{"n_layer": 14, "n_kv_head": 1, "qk_norm": false, "attn_scale": 0.125, "bias": "qkv", "parallel_block": true, "init_std_o": 0.0, "init_std_down": 0.0, "lr": 0.0112, "grad_clip": 1.0, "seq_len": 384, "doc_mask": true, "train_tokens": 96140000, "dataset": "wikipedia_en"}
MLP neurons of a small language model. Each row is named by its layer, matrix (up: input weights) and neuron, and shows model dimensions 32-159. Each number is 500 + 25 x the weight over its row's rms, rounded and kept within 0 to 999. Numbers have three digits each.
After each neuron's rows, "fires after" lists the tokens most often just before its 100 highest values on Wikipedia text that the model never trained on.

L3.up114:546475524482467499500524487445503514485519505491532421531513457519514536535478499456463458485484533501524484507523471507470527505520488477458487500504526498449536479501505501494504495484454473503564458529535517501519468515502517477454490496497519503520517508560498491516508492515484527450499491472489480482517506497492513522513538517513473532485452514512536492484507546552516521478504
fires after: "| ", " ", "scor", "(", "n", "Total "

L9.up151:479504526468493510467486497532510524496525523465468532497538495514569503470557487469478505504487515512504497489455491513502493483500502533501455525461499516471492509571520474487508489507535495474522518529539509559479514533477512482490449490468520480469526504527501464523469494518527515489506499511486541494494540510481492484529509522465484513494468497488520516530495544485483491515477
fires after: "D", "con", "Ad", "d", "ed"

L8.up52:485443510503500501504484429468474514486492533523473475474505505525471491524527525485484505488504494528504472461535512456455500470507529532493554480538521490517482524503499522492470534496519512489499510532482482504476504500545496530554493498490490503554501514522491536498457531525469447455503478479526523482516520516520530464524504519535521522470456505525457533483534484482482520470493
fires after: "me", "Mi", "Thom", "bu", "iev", "N"

L6.up62:526472539466520552506531453506505458486490472485503513495487509509493553473481512495532480476464480555545495564524497493492493454492473530480515448488486491515527503502515466478461497509523501481447501495487513480504507458492487481508509464512479538461477494542464504466518489494513529521503479504458527531506493498439516524464504476530505502510540501527531470526494541481504512498484
fires after: "S", "s", "P"

L5.up170:488497519469485496456494482507477489444470494491505504539491537529513502489495485457517522467539513498488505498475535465519526493498522492553453511456493499569517477525521482437504508466507510506494519450503486472495478514475485520481507487490486502466489517435506482516490505513511496458481531503477518530536463512499505547552489509475464512533508491523490519504523532510485526464447
fires after: "s", "T", "c", "st", "St", "C"

L5.up180:477518522526473509490503507461551514503516460495501486477505499522468475529523520498472459481485477470506541471509522523480518472462493473516503510508525496494500494494503511503496477515498468480493498482490461499487510550524511493499493547526514514550497465522486443526511512519487484536514454515501503477501521522537512441504497489458456474545474508522506538460514545504543520540533
fires after: "in", "N", "n", "invol", "E"

L8.up19:489478520526515467469527499476520489468555463480486511504503510489512515516498513516523484466525471521531486518513467512502482447498498492515466513467487497459475518478517529525504488481460560442534513517468484504538518447484491468510531520519518488508479482476459500504507539500529523487470492503527486567483493491500515504518570533481542491472508490492471482458509516544496525523511
fires after: "| ", ".", "|"

L3.up218:507464540496473526503524471458502507466492484481510475500519490501532486532533516527497466502542494461497499478553472509506485447486471531477528499459486501488513464523517532524464509495531454451533507497507533512524449505483517472479520483541467536512485520527477484495534506505519496481498505477556489498484529452470500511463473499500493450472532450548514516527493482525494520482488
fires after: "(", "was ", "| "

L6.up87:476523484513503480517543531544508442531509488470515531488506467488488501500547446479509445499507475526473471512512493513512569487500480484505541472489444509502526540476511480471493495526529531471471531538454474493499481472525474534513528528487502483506470557506546515492509500487511499494561494502515524515462504479489530488519501497476484519518468521532500537504473511535483467507499
fires after: "M", "A", "m", "sy", "E"

L5.up228:551489476550534526489465495486510517509490531505474517533524505505476501490481506493444477483548527458513483491541447549448519469497502562497496524501475537502540492480501485533497458473477512498517458512496501546507495540512481527517459466473494528478490517493486529497466485510481466514513524508492466482526524509499491494541531484507534482466514497523515490493519490470534501500483
fires after: "N", "O", "n", "L", "Li", "r"

L8.up178:503474481505521519481500521498506511475553526501477491527513519491516519454518495506447477552506482497498499505530478504513469455504533509506506505523503477538511513513507487483470456520497491493488478551534513541507527485545487452468506536469550476524522507500502471530469507508475502498467495522526468510499485508452437486533531497462470500518510456527499466548448559519514504463446
fires after: "B", "L", "d", "R", "El", "D"

L6.up227:484499510518487537503459529498470492533476489507500514570486473484501495488573478451485489505482525526529519507452480505505499492479522517497541502511496526533476497474498520521491520507493479472523475511501490515548495490504431481495516546494426487491501481498525500491492477496478525510498500474504519489530471452488542522502445484522489552486519487485512504491464496523508498495491
fires after: "D", "G", "g", "H", "of ", "f"

L9.up297:544461542479494503518510504495517488503506519485506497488501518496462500472471514491537476471522505508488508525503517487492505480466493516450511504514498489501515486500523518485512492477532472547459482484488535517543492506482484490504521452480506573495497505516451523511503487466445481504477493506510513524542469524447527445521488493508529486507554512525508467538551479488481490476507
fires after: "P", "w", "N", "C", "S", "l"

L10.up274:461552506492473468506534524493498485517472513491526529528517452484466490496513499470451512477502446497460465529493500535477485485497499472448495500540491514481494485463485526467467501451536486473517482505498483534498470529528548508441511504448526501504502517513489515527478525515527494499520493504555491479482516483501483494477500496482443506522533528467526490494496538508466457508517
fires after: "M", " ", "to ", "A", "in"

L5.up285:507440517494543503489489517467545487485495532484477545520489512522504487542503489497485476518481511524498480536483530513461490545460513499514485511451511495493548522515470462554471497477469550502510501494514479538523526507531488475465502452484552514498507506481483481491515507468470473475523479496485464489506506478506479470479500546492497479499509440502500491534527503481528509496475
fires after: "F", "E", "f", "B", "L"

L11.up189:502537517481489529517495462513496515524479503528541532557523497452476470510470513504536465504538515560463471466502481491493524533479501521531466509434486515506506504502495469500485478525465520502464488475507498544527495529506475504483464539496520527540522525553520518493510494506508522511463481465525501481481471511505501486526518491522470500483482536488494489508480481515489477455463
fires after: "| ", "the ", "in", "199", "charac"

L5.up134:488441486506515521509484482512544472492498475501457515506494547538541529472526480476499536516503498475477488513502530481455477497452509483504453547528506504512503514520481495507467483503500487526517422463502465503515501495507544517502507451486516483512504456527505526469480520464489552499555478512524498525490498477486488522534533515472490518482519468500483484502478500530493489481494
fires after: "p", "c", "d", "A", "P", "v"

L6.up251:532488512492517498482474476482487517503486471441542467514488495533557565523494456508485475494504516513461534507483516514480500540515490504484558480470479523494511469496512519487456473509490488513473519530503532541504502553472489453488483503519522435485463527505479480522490446500501528477499498481499500487527485538480519521482494480513485514547512520487461481517477507507549540538548
fires after: "F", "Squ", "f", "num", "rele", "lim"

L9.up140:523521500506556531505478481545531463522512486502467476545497472462475463483564531504496529456507538539498554502493480488502460522514509488479506532475501515526472501511468514498486470511503485488500490492517484518516478512450487510493462523512492531500461461533486477481511533476455471453508516515491463520533492506497458450545503482497520486506484538554472523542513473510525521504501
fires after: "C", "T", "P", "J", "M", "L"

L6.up88:483492490490491499486556476507499438505491514530475496490478490483507513470537522454470482501471495499484490522471530512513468497508499487483509477494465503515505491484484507495519541545470482495493550491476555495525474519555576517509455504519536511458501535521492508508525532525491508508552479525501541535500479486477485476492470483511509533467471530513512516532503525543501550483511
fires after: "con", "in", "ex", "g", "G"

L6.up77:489514476452554489517516492510514490513514542476527486452508506507524539538443488517498484527492474524499489537513514513477453482527524477490521516477536529522530488455505503499515472482508489474511479511512541509532481569535495502537489529466526496469513497492474521545519532498526486506509486490505532512489489482454471503461542470491498490492489505502510507552476507464520482506468
fires after: "in", "con", "Con", "In", "Ad"

L8.up100:567484500487517499505494500507513485472473492474491493479495489485472525526526532510466504471506520515523488522538503507454500515512452487428519471503560517450486525504505503497462522469533496532543494458474517534524522537540492505492496528470523490486496512534516540492535546462494503498489510513499490531536512479467474496562534463491514458502494490498467468473546467466514487451507
fires after: "N", "w", "R", "U", "W", "IS"

L10.up235:494516457494482477533515479523517533528519538494522474480457524479515506456518534537518482506506519490477483500490483491497524534515533541527513487457501494491484526513518548521511453460480531490536531504477527508481478437532517508543472491528475498496486529483452508471491508478495495491551511509474475533488479447497484512529502514471462498436510490509520534500495440466530505510476
fires after: ".", "ad", "H", "t", "att", "ah"

L6.up131:551468474483480492460503474487485446483528499524453496514484502458511527532523479504508465409487521509531508491494553477459510473472506544556537512524529478486496504506533499522450506475505459525476453472470495516497502471493518512484495463479528532513530494548489475490499509508485525506484490489503495519480511507470531516507517478500492504486484521512542522492485528467499451498519
fires after: "p", "P", "cr", "V", "k", "f"

L8.up30:489509472481512486484478470506520506466549486533496511439497537540522496484497494492461562481490459487491514521508474535494462473487494519517507474467519460524489494521542519474482484469565469499466513524514487513485526525504487480487451519498518528501467521506530464524492517494471546527525469512521511513490491524465508500499522514549506519504491519537521499424454506447506473457485
fires after: "d", "D", "st", "p", "R", "Car"

L6.up122:464535517469437489485513477453517509466475518541487447519488484464510515481514470448523529498493525511453500528496506480485465494507528465501506484501470543465485540487499471460494527553505527500516516542509510545516527507522506469495501507500498491506526503494489507540531495481459496439476489516505537532477518497506502472537481523483511527518545543472494527534529501494480544480467
fires after: "in", "ch", "ind", "con", "l", "enc"

L6.up299:514488511528498464494483511484535476539468506488470508499445509539521524502466501504489515507522517527440505514472496519492507531534528514503490466523482459491567532554476523506502520505471497501500515493507470514490509549506513518502496448489501474519508470475543478473470496524510472460493449507489487498466489511503530509531494522516461492495501495500505519493485472553497501466495
fires after: "F", "f", "B", "H", "oll", "ab"

L8.up151:457498519497504493498449495530513552524453550491512498533525491522545481504505473506512491537482519529520471494483536468447487488481530515502476493505467490521484506502529476504479525486511511477491501489506485541509474529478497502500531460526484437516503491512457484463530532496472490519514493524534507577518475503478488426490526516495495510467535493503482522525482518519531461504502
fires after: "B", "A", "e", "D", "L", "E"

L6.up317:513476527504523553508446512483527467531509477499503520507505450476476477455504478497454518503486458562531472505484517492457469489519507498458505516510538490493484488516516480520448542497517500520473478497503485478519462529522494516527510493464484475527531505505537500512522546549491502435531496491466490506539530523494507519509513489500527491480483483536496499546475495495469530484526
fires after: "C", "c", "Y", "L", "le", "Mar"

L5.up109:513452499512502508470464499495508499526518448524529546515526484501532451563511517542514478514508493468521485498466508533484537452491537520456529543452454514510480491486485463477485497518470510510507517523500471458534509506527454534510520520474509465507467502513463516472478490470496538477461500486475526536470510491477504502480537503548528488456512466516550517520520531509487500500506
fires after: "| "

L5.up138:494499496457484515517491456494456486508537533497488554534558528490505445474473480482503518502493462469497510504504560494518549484510485538502514524512501500536523525540523498494489505512512550513476495443508509515483506527495475456473508512440448490520505538505462490487510490525512486530479503523493469530447475520523540483486487479468515477467490518537525490536547511533502506472491
fires after: "| ", ", ", "(", "ical ", "the ", "; "

L6.up19:481490486506477540486472486532474497537496545479494516498513508499497488486532459495460515499522497493464481499506474514494540460526509507543507539518478506553467489536559466504498503458497469500496470493477489448536521504472459523501498483480511492451463495512518531521491509500473490511513520461521467503542514490528478530567511464537495534480534514506474498541518529544459505484466
fires after: "c", "St", "al", "Al", "D", "H"

L10.up51:483544476512492504462465477448466508480508481471477486499483527488467511522527514512457476457525479479497453468504486497500501503525463513497495522553550465496492506492515509495532511555471510434461484452493504507490465507553483496448470550440501464483486473526527515518532486517469564510505502479501503483505507526538493493529513498537482509507538476510481507505502519509499505517501
fires after: "N", "Jos", "n", "gr", "hold ", "J"

L6.up35:512488464489516552485487484539514532530500477510450516531470492510495493478528468467504503452502474515473493486523516504497498479488484455527506510483511485534499532524493518524468472469470557463460511489445506472517488474514469478461521438502478467501478465525483534539492495464518476515517520512534508487549482537536500511493510526498491516485500545486490497468450546508550444509488
fires after: "==", "W", "===", "ew"

L6.up287:556498506474485530496532510484480505533497541482497491512484525518519449511531570470523506472481445533516508467586447465490479510524490469501489524525496520538507510501483532498482533488498508480523441470482522475502528468500494495490502509492494512478508511515510507469481512506544452498550473489509511504515502494501509495508522504538470534477528476496491516524530530491531500513538
fires after: "An", "No", "th", "n", "Ar", "Se"

L5.up179:475516512507516496504470491518505491468503501485499494476470455470472458534482502455510520512513482534489525498515498517487546481484468511463548547510483498477508492484486465512499528505454492530462519509496511542534483502580481492505496481486481458493512486533498513496494508535498514472487498508477470517529467499487465467508496458536583512532527534495485458526507452501445501464510
fires after: "Ch", "L", "c", "ph", "Th"

L6.up18:484453555503533532515482491517503506515473481520463490493518503541502468495534520495475483481515482506515519448497532546450529496489496515503549459493524498502507527499505513535479474513545492543533501510469537501462543510512477523532480487467552490516500512487512521452477497488517475443506485488474446480474519492464490483479546520480503522510502492554498465480511487458512543428493
fires after: "f", "W", "O", "N", "bu", "Bir"

L5.up129:512455480473489487506484461524499504509508546519532465538521460485495502512497488520535485525450536476514485504510462504477495538530552534497472565507493496492514542523440488509533496444485496494546546505532499499487446501456485490516512493474475449486488517492511469549471493486498491502496503493494524523464479500485483524521491523507518486479495550504525493510503523454482506528469
fires after: "ac", "T", "t", "ne", "H", "At"